config.yaml
n_layer: 13
n_kv_head: 7
d_mlp: 2688
rope_fraction: 0.75
attn_scale: 0.0884
bias: "none"
parallel_block: true
init_std_up: 0.0172
lr_head: 0.00393
schedule: "wsd"
decay_fraction: 0.946
final_lr_fraction: 0.0
steps: 6875
MLP neurons of a small language model. Each row is named by its layer, matrix (up: input weights) and neuron, and shows model dimensions 645-836. Each number is 500 + 25 x the weight over its row's rms, rounded and kept within 0 to 999. Numbers have three digits each.
A block is one neuron, or neurons of one layer that tend to fire together. After each block is what it responds to, as a language model described it from the Wikipedia text at the highest values.

L9.up67:501495526516498490504495522469489527529498484470531502556492487532519502514474482462482577506497499503518533528480502518449503514503464554551481478498532476477487457529504466519477467502507495472488487458475472487461445515523449496523512499447538546467519456502551511490491511504476499462499488493524497488511540461528486456519489491510552478532440503513462510463495468490487482462521497492503484453520503441468494485528482450483495498501469532509490492488468501526519498543507493475494511548490494501485495519509462528524526484495494487512462477550508547523508493476525517486
L9.up248:476476451485518500478518497511509513508454506465528505525509482515488499506475509523507519498534463469496512508524520470450531521511509401549525514515471528515474514470544481501480461495487524531481544457511466488527518496471477493451500511478517492491524531487506508543524509511474447469500499500487484526467550482490515509489474521497480517505500482477536498514542471511523513505448528538502506499487507481458573471483476491460520520496497517477524467521523498482510509498510507459539471475495525451508515493546527516474523480489436513547480442510524519530553505459478474473
L9.up643:515498481553531552454532519518504514513542476502546501471515476514505500508494530470505509493471492487484486516528508496422495471541475475496513505498474511553456496468500492483522505453504536501507539494444468508539501516491527518509485478493473537525480514475493496520509503504461453487484473492484500515497511506487505536483491491500521506506472511476476466522519511478462496480434492499507545507469503538480504540462501518469535522485496468482519513502473515476494508555499473484476469509498474512536471501525487522533517491597520497511469488526506502501498517509501488543
L9.up969:491479518510489494488469517496497514523545463536517543503529536410486495503485512527474485497515489514483513544533503499528500551529476511506491491492467513482503511540486464526532496517509484484525452492469485494516497465506432490483486497535523462524497512513495523479521511528445502479486510494507519531511481463547482503513538494472487477496482473484536493522540477517527466482509501542484548480535517479521446495485457488487515534504506480509520475515480466493513522481508489531498482528517506514535485439490510507526480514531493491493481561480489486524465475497477515527
L9.up1052:529528494506504525489486521500558453524498506489531565506506461514545453515447486503504508524521490504488507515469454472514540553502516550542492487516437552518514527490525499520533499455488480499505501497483542531557492498457468488493496449532492489512521517491461488479504474519506534539565485522525493517490537481561504514538519506483465541509514447510520473491482484490491467513460516520509518488492479477466533486467531471442526511560525498485461512509490492538482502529498490502474549522508515477523488494539519560476553488475476491516496470520467507517505519478429492478
L9.up1327:489510496470525508487468500486489523472529516568500500454507523520501472501472547456504469520509466498496478514472506546523500476525504471513561493503448515456504499463466494503525492456538519509483503485527465530483523461479473514508501543496468484518469521501499487533486528490492514485493481498472497500530477499510520451488492491524497505472540467499475498478502486536532463514517523522455482486496488433510510527515496498522489532543518463531487504502506529488466472489475499520516524515488512481504444504516490518507465555450510469500481495462452492524525510484483458464
L9.up1413:447454518507533490493487467488478498472484489466499520473478463511506480474516471469503479531507501488500481531454487548508447511496492495507498472481510493479473473499535525478512508527464477496492503500495481484494498491482478501562499501492523480481526508483449541527474505504470497539500491572489538535501476500473523498494505464493502507479541495488537491489493476489515513504496506493514526508542523494494534476437523471434519578490487513533535468492489518482461500505502479482524453510537452512503475541496499528490542475468496515527489520502461491531507473448481496410
L9.up1573:494491483477518499523478488526497533454520532436488514556512498512514540503534514479515508507468495484525500516502521497512501507476490487475564507498450461509457486449500507510551509476525478462497546506519477532492493462508480485522505489500536507520504477505506533499479498535471537477498509462533467486527487443471530531547483485535487491460512529481490486461488554546504498545504541480478447503516513514510462460513504474492534496499489495503469489494540506455494538497471476539481491545487480515505462542475535526495543505497543498526475481502470499457481496443471539498
L9.up1591:469480514477494500450529487493500527550516537470488561516534529497513486508464510491495454500505485506481448521501488526488480459472514487527498523533498501465467547492491471507513472516499540521533520504491506519465521486514427452513526505485486527494508556469456494504495497502490522524479458510468545445508502465477529498497493490492514542491536499484512483466524520545486470561498512501514516478527488491495497469542555459463483529495451513504492482518412489451489488466532565551512503485536473458514516491497503498508473474498482457529485498505472490528518539483523527488
L9.up1592:500439486472490520516467502529522520524530515504523547487470496490495487489514508458457468463470491495526507492490440489539492475473500503504510489498462479516478529515519483446500504514495483480491491481478487513493438452471485508507555564499528512501503516487493451518542506520477511512491533466496504471475491492543517468533498506482459497498510487489462502472523520502476516542521515492451466486512525510541556543476509482491511563479529508497506508491509481495494478458508491511537502490497509528511481541482483535516514472517455494490452492512475509476439544528467475499
L9.up1706:512485500533480504481499471474495523513482480490459539542541500470537540600492528496509478512485543536490512496495436549496493505515467497527492484511478513486488544467488545521523506472473452482514518435504494514542499450533515525519537498513502467496484489466491481528504501523481544517522512509470490515486458503514527511462490534517464488499512515509540487503513544507532489509519477528475512510504523506495542483476545521503535494463486499525470487512501505482548526486454523521454467482534486498520477579525499532494529518495519477510540499574522507550524501521505470509
L9.up1865:487504489529492484524486490533484525483486483499514526505491468488533507492464462502537480491497505503507512482508463490516468503501483469480532480526468467498481483486515506519481474485469484516509528461509456492511490483468443514515533475482511486496471491434525544494498502498466485516512505536496488476517512501493480484496491497498471510502510548434523485485498437497525437488499512523466491479518557484503512469473502478496518553501491531467492476532510497483498477463508505480467455495462497507487501501457499486526579487517531482557500516513447519495512526505528512472
L9.up2129:507510505484498480477515482503482500519492498469518488491505526527463465485525507499481487510504494522490504503496529531536546502518547496480508475477502485514478494428479477535496480500474469476522498502476476530538472501521474507471481515511543463473479505466506529515488528493490512527491490486552485533563504490536488480528491460466521512547504498429499524513495483478548524521500460511467508481498495512513540483496461523477460527514549488523426532474503483478492477508509519512491511503464440479484498495504506544491544519520459473497486494487538475482446523443505501475
L9.up2270:489471480493496502482497444473475474469507499473494520511479470511493523531507533527499475500491458488472510450498505466507521481487518467534516516489471457503491498518504504490471515454494519519539493479479465467512489486453454474511523490467537522508488503470470512520474490514467487496511478460465469537504505504505517493516484493480492502482488496451536515477504437519535500533485470485521519513500512452448506529558491476502494537543506516477496480537472483480489469450497499520518477499451518502466475500498559516482535515517490494545473509539491496489529522450446502476
L9.up2427:462490504525527499521527501516498508510496499448490485530491500477517514467454492493486517501496522512496446503467476462493497486490480498512506510465464540493507527508530545495492480481452461496482497479503418541496522493477449486510508491510527479529484480491482511515535466487482487480540524538512466511481524456515505541523506533478491487510537514485505494500514505502515475515486466503474465449496526510478524470500524466474526527495501476498490476565561488435508510532457478524503461526461473477545486489486531475519516510520504492506467533524501491529494512493491445448
L9.up2644:519478510515538551506516511516510490477479488442520472528507441478488470484498496497494438475508501485510520468490498547472542506510524509487500478530468516490540474518509522477522523514488458513460513520499470532489484493517474550493500479520535457509541500468465492516484498473475461476477463575524526468492544483523497464517480477498525501519481496518489468492556503513492495496491520514512486501488534467482494513515490533477478502512536501519520472499495509512528488521472509485477547508530503503487473493493520509519517482522507497500510488480488431536485489488499511509
Last word piece that completes a phrase or clause just before a period or comma, especially year endings (19|68, 18|95) and idiom ends (each other, so far, of his own).

L5.up758:492516519548513525517503478537535477524479490475490432497494509537499477503533463453507490559504478485495523541473506475506485540490478512535506549482498471507514492504546517475542507502512489511465492496518451484498518472488528501552506519453496513483476468527494474527507498511504494541518519499484496472519536469512490474498525516474494531501479522503520473473512524560516493542488502555507515549532484475468515468482517485531477546502526550476515518459490506460535502452496481504498495461500489521516526472523483541475559520480486505524514457538470478482513536543495502532
L5.up765:487488470506506533478516497525503472497479482489517474502501517534516484536468506541504519538484446482478513503499498480488492505498519458524548533545519477487482482480511519514533499468474531460526491495519506537550520495520475450512532490470447508485452486482481495505547484482525462514444501490476502495495529489520518513482452522480511535525495535460514528483521495460500519514475480524513503501489491500506521522492513498528513553539522511481476436502523495497508492469470524508519480480532433483491506467520485483513526475486516509455523460497499497480518495491546503534
L5.up1498:507490491446505506453471492525502470496510500462528442472477472497510497519488475528491508530523482528468532507513496522474479502457466503519522561464505453491551480510482478470502501489480457502499460497501543494475534500492523534480536495494510495506498494513510495489542490469524508495509491447518449467491553487490486516514455490481506544523488534479525494473537522482507502554491481522506459509483515507499533514500550516521495563475470506482465501478489481445497518533496516491518481493478489463472499485508529469494505500492477502519513518503506459511482490505537505485
L5.up2319:482464508463501520489491513497512471480464496496488505511490483487509495518465501500505456537519499470504515504543471508496529517456485447546501525472524486493494501518506524486512483496507476488495509467533474499478486514503529474505488533488517510498467494529515509533501525512500527509523463446495496451509509506517478506525485500486473536484493525497492520502509495455496508501495474560472561493459484477508503490476519516498548520514501528471499480538456463521467514519501474469537520523513497467522526489459513467445528505480488480508450488480532504503527460514484531539
Final word pieces that complete verbs or participles, mostly -ing, -ed, -ified suffixes, as in lowering, postponed, dried, simplified; also whole verbs like gained, sent.

L5.up353:520505507475479504483512469493493506481460532478487498490479510519519522512540501490482489515502458522525504447508473502482467524501514551518547492480499489512484520524551471482502529499469483496504482497517514453516509519559507492513484498427471544526500497444484506521450459511498462509487507508489483490492473531489476475491496516529478529490517470490490471497530475546547505526550471483520514508541480531495517478531467452469504507523560495490470502515535502547474482479492456563516503521534483458474520548503502465480475479539537489488505496467497511517550518448481517515
L5.up1113:538482490474520475462514493512454505502538488527467469489547492509459516518578505537493521518516499504540482510452458526436467462516479475528490506478487519483473486509479551500513489497488493507490509473486506464456468509477476485503523468489581537507467475484538507523504476528517501484509484479471517471538486493525495535498518465465515541507478506473459458505495508518493499489513523504509465442468507484499485531564515474493475488504513468517471483520519496491480492512463501533516499496515500477435513532478518499475539521476477461498524535481469555512503500512528511512
L5.up2542:466514478468519488488476477517510490491523489526474521458514495555529510506485479486442478491500494431494483458472499467472481492495474562531528518517502547497435560458519487518457490513494480471491463512463479537504504477520468511453509494503484522517498476504507554524531476478439500533555519455513497479493468532476515472524451548515554517548484506486522521535493493502554510527481491506486526476476513510478513490496481491522479514509526500468486472500526519485490481504480518506467526518541513493487517479463526448515511504472494520582490496517453514497468522490492496548
L5.up2586:519501483510491509514465519487513481502562519475503530507482473543490494452529487516476484477468551496464509502510476470478482499471441534500475455478474460487497506505520537508463501520485459485494530479501490510492546531459510498465469493481525515518501491486493460522521518525438503499516456496494500468498482452510505544466465505514482489509516516486513475485518535530527510502510506475449469498502456510513500550507535466556492516481496528534515501490490464514517487440544487467469490510502486499511518508472540533459467526470490502540514535474511521547521499482482489474
The last token or word piece that completes a multi-token proper name or fixed phrase, such as Korean War, Yugoslavia, United Kingdom, 1971–72 season.

L3.up2541:509559488541498514515484497462524516505494443470533487492534503539495544467465468509437508494543469469464526474530493520486450516479548521509534556497529493503502473515494514507539546499512496545512506475489486460525520473505453513493499472505526510538468463495503520490502511501529476490474500485464484513428467528488489458496486494479507521487528507522521487476472468467493484530506491499529502475494476521491484492489526470551507501527506485491484470517503495489433543498527480525481502503464506492505453557528491496497489467514507499476529524448543554499506493470475557425
Final pieces of words and time phrases in historical and biographical prose, such as Comm-ons, dem-olished, 17-72, years later, on 24 October.

L5.up481:495506493495507492510477519478493500522471494504528482490488510455455445492537511459484496478555522477490494492525509527515458488521469505521472490508522496493481525569510498467533513504494503506500517446545515509522513480493491494517479526439503498513495510474467477483510502480493496522504529518532487497530505468483514539476529457490523506516547501519522513488503492498493489503472496461522499501521498516501493482540491473515493507499520504468523479526486527512498526494536460496483492486501497531486468500487540492502474493524515500501501509496503547538511471519484503491
L5.up673:487476520504512500557446513489514500512505524492444500475506527481472468509541443500524461547524540474508518505532509541478441541519516497541479515540470498474475488538467483490509508493524518480526528449497524473493513505515502524502498516450538548545554517452485482478519487479486570517535511501510526514504492528524555498506505461544463495501489454518526503494439511516517493466480492507485528474524482513492490482495460518516476475513526510499521476503523493486476512457513479484499459535531502505501498487522507482490469485473537505475472499475505519520521458487485498500
L5.up1198:543485468542556446472513541583498526539464481542498489480478535525483536494504484511478539490538516515506475488496500495523519469499526461469501503538464486507499488544504493479508517519485442531515505458494541499490510474477498489531517491497496457513486470493489492477505474515510525491528523494483501509493483496464481514486507468463501473534518522491477496522532441563473541525490511484476521485463498488497499503485501449511515497517474546512511521480490514510493528534511483507525507439547473510495465492544514492483506482475497518501510501476540531537508445473513507471
L5.up2395:484522572558504462469515481511462495487460472488498482528470517528456463506532499509482451477526529506489489533498476525548461507506528501459492485440485497492509487557491493488494454524483473480498515472514505459506507490486504463526503477488508511538504479489546505510509463480480548505495537481478502480484495496469522528477530447468501501528510486499539469477502547493515504487493451498474537499518506502508462435474504449532513521490498486491490510515498544504505459507502487514489499510469449497459462471484546504488450510473545549496524481499501477479474479503488488480
Commas, "of", colons and similar tokens right after a place or institution name, where a larger region or name part follows, e.g. "Springfield,", "state of", "University of", "in South".

L9.up117:466493497472531530505485462492515530522520478496508522491467505514503523493492514514453508514475490490444488515458504527476518502490473516526510470464476490525491480501477515454553518476460515533505477515493471471428490515520467498498472524503472540491489488510494494464502510481465516533485497483499517466474493480497444477483484492509557483436542513510481480503496485491489445540517458545541526501522468530519511519518519470514494496503479523487512504492515542529519518510505494525483500486499477487505496520501496480507477460477485511453502541524448510499516471475527532496
L9.up351:491548519470512460528516479507512515504536501497512528480490511520505460521461482489515506508512525524503511490531510517507530491519452516530544494507525510468453518538505473503515468479491483563536521470531504498439486492527494478522489453524474480479533517539492504507481520477459509494535462463472488481480470508500497528465490492514542508506449543484522499495516498524533492485496470516545505452505523491527508497479498483512505500492463510505491466502486525495470482515485468470474460465522519487449537499516511516472500525513516515475534511457487530556500499516520503511
L9.up683:514501534469515507478483480493510487535463448492484491514473515513436501536541509530486502491551538497495474532505481522535499510496512496513531504496517493488540525547468518491507500506501495485487508518467514442516526500580497483486478502517518471481484472487496460491476511472482539465452480497562467500481504470447532517507484491524494502509507498504484472489497512511523508549499522470482497538459542483535568484548522481527467502527519486507515488490489510536504485505499501507496491485457501471487504522494485480512481506472535477479463535503467515493495482497501525502
L9.up805:555472531504519543498560471535577505536523530472543472491492506509487501512536504476443499493492520518506503534474491508515538482508543483486523498531510510458487494503510512489460540476536527489515529510489461538494494488547524502509536475501547539507484483524547486504468503487458514516474532472519458489473470475508460453505508443510505463492492519491477477479499524473550444456466466513549534503487480485502439504532518506505515477525474475495540547527492508496471529518500513465487485510518504518494477480472492490501451512504494530506507542521526538503492512527496496469
L9.up868:476471522487481488502524535510550510526484466500472483499448531526521482509546510515479507488537518495493521493504482507518513531517520524497481516503483509512498495523502487451550512513498527498469472476494542487486515523513497491521515523449516509488499488439461524425469495480482518523485522464497507506476525457520429448425526489499502442522539461521509483505529479519513483514449528483470488510529550515506531495480496492491501492533524482511558451514466474532488500528519487516511523539550542473498480469483506490497530470480532503504490494474471505519516530559466512481
L9.up937:476483475466486511467508550460540506471522513504537507553508495489472470470510550528433533480541503461477499535506466496504507516549504532507475509455543497527562552501474546493493540479484518481469535519489449486489502467498520495516525518518490488450487480513514541430444508506507532455482482518564507459526500497529516504533521481494489503502510498514529512496493521493528504491492550525511493498536524471512508506587496457475559484482456514515533471516467497472476489531565522493495498484528516527481504491535517487492521491442470476511500505513515494538448501535532511502
L9.up983:507489496443515474510530484477486512528526492477484471484436541531453505509532475496487546532520505551449509496481514526500552485514501524459487516519522532487509507496482517494537516494471513506482509523518461490484510522492462491520500506484469542467507496534477494497497475528470470514515521487495480466559479499486478484451466513504496478526534505458508453492510487458551474515524533543560490538539463510490522508467452523510494513475481527486530508531471506511498488510486515478489520536507457528506521517525516545494493501504506518492501527538519504522493513472520520484
L9.up1066:479497493521533462478513465552537516468535507504506536508471536465512518521501432522506477457522459496505481484519532517480482505514459511563485480512511454474500475506475498526500501490514513493504465528506495526482501488540477543458530469516570481484497467523496449480489506503497557489498505525522504478520502522527526553531544456506494480541514510522498468533518541529500495519496466480545552532517439504505478486535510461498507458503534504505520506510485469558488499473464511459479471461497507494520501499506492522497507519474494523561494533491491474521483498509506536514
L9.up1360:486492472490506482469493482478550493485540531508550501532476517526496528496526455521485531502492448524498500507524497503470527477472483470491499498522537476514493525498512505453523478562496460536528543514528501489477478518458487517509491501533499516464488486462515548458486531451482463484516540456503527479520503494496473481470496515463508484517534503474509495512482505504469494510550490500496504473515465539510539508494458468464528469510498523488501505495501451511502506526491517526467523465484483497488489545488524513484514513493507446458498519486499493500487500493515554512
L9.up1797:527520522498499494496487468491513490469527491537533523542496485493428487501484490467503540528495477549542483496457544494530531463481548484492563564511452552471509521508485520478520527504515483514485509457515479446548475486519481494481541475501512482534504482504489463486489533496477513515518508479517481534479485476540491481444471504502502496469528507502459506534475527470478512491484471470532482504521491492545510543547486523490533476536482473529506502471491540513491521515517508517467555527513468523501478517452500506500508518491490515497520507517495530503515467457505502467
L9.up1837:482486543478506477478496449477495501494537515502509500470505470533465494471545526494487520494542453505471507559486509503520514526499540469468477466497503516498519530428480487478500510497503471498515520521546509497514474480462465516504446497494547500464516509508521510499456525487466530517534527502520471503501476491515488474518474506518520476511496538533495513465518506511469478491484512484544447517504463493526521487561451526488544501498464551512537514531531500540534478538514506435482482485469484490533502485479521468509563500490551513487491500497459500505504529500508523503
L9.up1936:503482530468486559465518494482463517552459552545471469483471417483501476511516476521505515512521472482504547495504504470526487495495475534508458462446545537479517512508498530490487515547509496531480477434520521476507516497446500481471468521531472483528494505486516473565447463505479510506536487540540502467525531486496476541523517535460533486508470485497485557517512476463485550468520484470512485525472517502516536504500482551526491474517501517469516477497429522493496506498447480522505465518477518517504497529476486488507499515487517476485472488537499515500453510477481530513
L9.up1950:519528501515498511475539535519460496485480486491491517537486512527483491515526516489508518494537463484492487499529497480487509504501487493518464519500489508521475491491528491494494518512473463438489510521468514539494468495516513505515430550494510552464480467511483493482492531498506505456489493480536510526516468552516487510478531500488514510478496509476476479449478446519515467529471522526525512506483496518490532488545462485532502544515513447505498475487497465498563463488509500485499483472511502510519484494480517512530509471476532522526531508504481500458511504524501506491
L9.up2466:527511462486508543528529534517512506473523496469458469506484514484436521513524498452539483510526496501497485506491474510464491506473517518494450516496519522483521506522502497480505540510516469493489535527498543517444512515496461508517509531499488525535492497493476494474533477513470500539514502486465500505510503510488485507541519522492462480485527501491558535495531475479512503515465523476487513538503507496423438497503521508515494471499455482523534466542474476509517477489493486496497483439500487510494482517485493499550533517485450497553484514518477583505518498459500505495
L9.up2527:472464466468465492509508546491534493484462504473530517525512523495492503508527499475449502496488490496531503523526548504477482492449493488517489465492473501524458471508479493464482525484528530467496491507496499549531509504474518478537510478485476462532502480518470463516501471503538503497483505482501470517509534481494544461473523489500510490503512465535520492479496476509485525525523446531501460522497462524520505532512494506471494490537521440496527540465483517487482496509512514567507478494510513557497459481557492532516451494493507488514473530505491516487535461487491489500
L9.up2589:532529482513542503508536475466559493444501518492537490544484487538514515520539482494494442439493497489505503515464471518526481488525457471471523527539528491497461477481501504486501481512484498490508530501461517504450479488553522515484549527536515530533514445520520500504528475490493491542505492509518483507480496476474526513438478500452524506468574540499471479471502525490507452506511511476514483510506500519536526515457517529493518500476495521526513480515526497506502509502499505491539503476475509513512495508456551521507446511513515484471504473470468500513514479502510512507
Initial capitals or early word pieces of Russian, South Asian and Arabic names in tables and lists (K in Kashmir, G in Gavriil), plus in/of before places.

L9.up126:517479503508509461494487549523509536473470460489547504503490530541505512483474534511519504530491498509492477495522477514528524465490507479487489493553518479532498518511485536499530519490521506539460494481528514512444515482482487483490494484498507539522460490527489508488537529530503487488545464458502474558503525549484502536492516501488504496483475524476499457477492506473495566524524517510498480533543537453525535496468492543513464497483478524545551445508514546486519496535537498543483495490523502471513488562464522514470476540463481479523461507458562487481490504503509498521
L9.up138:456488544543546471516502472537505493479474508526523501461492481483467493503514472479500507500493517521538477486457481536513459484496502510474489503503513514541524455494555480515528528489488493484464478523512500516496512479494548488492490463512484505479531494525513525568521519505510557500534487523505495488456496489485452516489473518510550503455447510505478488517549532522466498526547504531544512503518526464530490534509513442481469469527541523474501463464543495532495531477508488520460527483478527459435501534528478489508484527487513484468482501485481488506458491482484504489
L9.up199:478534510514517461515436464517499461517463535591519530477495511502478506486474486498523493545485543473528469484510501521491496525466540484493536487509541425507499478501462495509523552449479493519463476512528490473528515466543544481486529501506536471508516505516503514514511508509529524528525518466505479526467505517528471492484509459486509510505497514465459488497493527477530526492529515488512524525467490510536498536548504483515509470470511521519443495476469478529530511527469481507513517470520499524467501530531510554529495526438479488521533549536490507516505492471480514508
L9.up387:500470502533499489504497510509485484509474502458468496490484517506472426490497498469501537507487530532475531495484504494508520505487490501492485543490530500478477438511517492525551501556451499465519462505508490518537511507483495508505479515527525481501487501498491487505519507531499516502524521471488479529517485490514504473510510518433479506456522502470503481518537514501486504501465447470493515475466500511479514493483518527533501470522471506519481452490508486500492473519493513501481490538481491491461554525473488572476504475444491487536487523532497474511511477513499539487
L9.up466:510492469530514498511480504469493496513454492500518499471484511510499520521515487480515500527475503473494516522471456510473498548531521495536475483512486517547473522529480493518500522491465461515459500491470525503476509462511512536532508447498498518462455504504488483491490516462463517512442497452478498483456470520511520495481493536469538490484495526498540510491488479521510522517546523518567472522496506496499502534476538511479493514498447509503523521482496514504507521498479509511485503469486509456446453467476492506508506522544498574506530473502511496521532532500495514486
L9.up531:491486411531510472519467497515499562551484491500474465488511474538491517503495445502472503517466520492512504482504475454505519501513511504510504531531509485506512516507516489528528511491486538504519497484498476517513505535447494480488521480447493503535456492507501466497519467503529486500447487526494490506498504522529454491490474480503473500523498488501502501539514535508510553515494492508536487546517502510540456501530506483493525567486519529516450491534511487524502516519511516509528462499517479505448469513511519534494488509491506516491484507490540518486509489513517511429
L9.up592:455543528504494498504515521447569520509479511531489532511487504496503490459535490524515519496459485512519492537493492485461504504488466487510496527459462514556465486498525548495517535494511492436477495452520530513521478498485509494491498497511519482481502533516471541476498507510470520527528479513484528547484529518501465495519513492494538508475526516478511463519511513527497522512467459474539523506522481509503542512500500493502514478465494530493557487474529531521534527512575496481558513462505515538511469552514518505496477546487515459471494468495507462458460496509462516492
L9.up649:518471547442499500492489516556490515497502425476518465522474468519460497476493515499532521512477529490487470537472548543487501542457480487535474531440536492516493493475505498518519493515546491492508533487491500492512479501493457470453542492504529521508529465473475476485498480479514464499514508471531475453509478522486504527508462490516543501532510580527489503475518512517453527493506491496483519499511518509488487533486515476486524516505487526485530467496544519457503546538543461508505508504474506498508514487504496478465542510492526493502500509501498492480518545527504452493
L9.up1525:489533518482524554526515506505503549479470496513495477511531501490491511511541508478508528558532499523484473513508513519499497499489474496503501504497513534524515476428503529475486519473551486518489466493471481521502501485500561481480502513478504460469479518539514492516467498529515527534511484441456504523471479534485467476487477493544519550467501518536523461486524484503537496483497547495509487476493489501516485546511514493482506506505474485510478498522480511528531509520516487516517477507504517469451525493511525506524460530509470476495439481510531506520440455498497516523
L9.up1650:477484518543498520467485489515520485494501504518511482492463505475482475531482505464475483498472497516496501517475507500514536487488499510510547491541522491511534506503528502503494519476535502452454491521529427468479488463472474502527497468453517538484487504582454479509507488531556489549493497523483502519484543509479441526493494489497531516494475548502480454523494510488541489476471531506467509539467525513477486499510584514485465547474541504492503513504539487505533496498528485496507559506497449500509471508517474467515514485504501509500460512500498531476473503526473540443
L9.up1686:472518497541527486499475520502523519506503457526501476509541514489508490545511515497472532518469558480538505461486490516497480509518554488511512484490503468509499494511517465485472543520464477486500473532483443473552504521477526523495484502506493522508517521491528503493509539507503489488553510539508549518570528514544474536530499530503495466497450538502450520497531488470520456503495480510480529498534491511527471497504491535460530500509484473509448499503502499498529499509499511497467492475477461559478453500491518508469485487542497470497495510511532471538506487504522473499
L9.up2059:478489507524495480471460476472480504533472529475495485541489534472490500508488509493520495500452488472497515497499481521495505495555451479520494483511488514492491539479507497525487543529509446470462489454506479493468485518470514521478489530458465497463534574495527489501516528510459513542496514526543487474500492469506541446490549514515495505474527474485507495463516565508485501543509489505491525525491463491515507571492475520513498512526518511533495480517474502472479499495490465506494492470487528502485505512484527487469487493503500527496555494510529523532519490489498481520
L9.up2152:502456469497484527499454507466488506538448536522506528485499498492486510505499520548510484476512445519534506480512467488452507501457489513499529518503463540517522531498458468446503527470479503483512466486540476482504505490498499550506528513467514510523444529469475497510526452502488491494476494513512468495522510500489500466498473540503526519439491515455505538462490519486501488520516514552480523476543485483509483544469466497465553501525474520537526498510504451481522474509497467508492512481502479532481459486488492525511481500521544526508486527462533491476504496546504490445
L9.up2193:493473465563467515483482514523511497486493484509488483508475516480494509478495490508500545520530527504456512489476520507541485517511551496505497502486512488512477504506526528482538507525532490504503495482517455440520534478502518493455526509508504516491500520511455446527532497495572518470526476538446518526519464531506510510521489473458503502499485494458504536455501477485513476528519510519513526489509472475555496500483535493481477532490537527517514535539499521466494530508533459518474468485507494440485458514527515554490481536498503515466498502485522483501473495520450494505
L9.up2434:480501519497501513474482472451501505526571477484530526470510488475484518507511469476492516503503462475478538539533471511525488569503511469535481499505486460499482481505505508518489499556513489475511490509482476523478488524462512480472483469477488506497499485525526487455513482525469525503483484512516519477461456510492497501490502554478526469498518499510481516498524535528491518512517513525459490477507505474481506495482498503478550520472504508504426472506481489436598473486509510498458540555527526516504529503523486508541504498507478540480478495463505438516508517511513532500
L9.up2540:494432439529471504540482478495450517472453518516496514576521501495532455531499517556493518499488472500475567484475515500467516538496455506471485553529489497483479543509496531476497524447499496488557474538491485505496505518483483451514497530508509522514523533528508520519469511482516487481493480490506520502510522471473480487495472467466530480492456514513498546519481509482487490558536489484487554478478508502509491503520535496542492523508530508534486515501472463489506503496540488488480504537493465521499517507506490540485471486492506504480510507500471467504480519485468474492
Verbs of acquiring, holding or losing something (gaining, took, lose, holds, give) and the next object word, e.g. gained the attention, lost toes; also words inside song titles.

L3.up2417:497519551492465489484488525490500480514533519520509481492490517527517548476473519484451516470533496554436516505517499536448495485464525494489478486456507499507498490520523505501485510465496483527462483532481474496531465473500506470460502447544505528485523488493508457493467505550507484462477525523461476471499462507532468490530511493471504479481464475506495469505479549503537486511489520525527523524500520506505509511562476495538498472505514567522527531501509483510465493500480518517488480483523464484492460500494522501513456493428504479517531535547493524521468487510500470468
Mid-word pieces of names and words, mostly Arabic or Middle Eastern ones like Arab, Qatar, Yemen, Al, Nader, and Islam, plus other split names and words (Jafarguliyev, blues, jewelry).

L3.up1030:485520500477510541529498461491496531479505520466512507516543504495486507534517485496495539502483519526468468520530502442491444516532500513550501515546480456549516458488475515471558491522459514496510490520529568424526491543521493515503510478451496518456490483508485531516502489481493443508496514502502525519521503491545475458497465503513494522453537510482487475509501504512488467511499470511508493522510481530416520475460500515489508533440519563490502509491499488457533524473520452491515482516470514532493527505482508496478527475522528472486494490502502534525479497541482489468
Final piece of a main verb, often a split present-tense inflection right after its subject, as in ref-uses, def-ines, ass-umes, took, owns.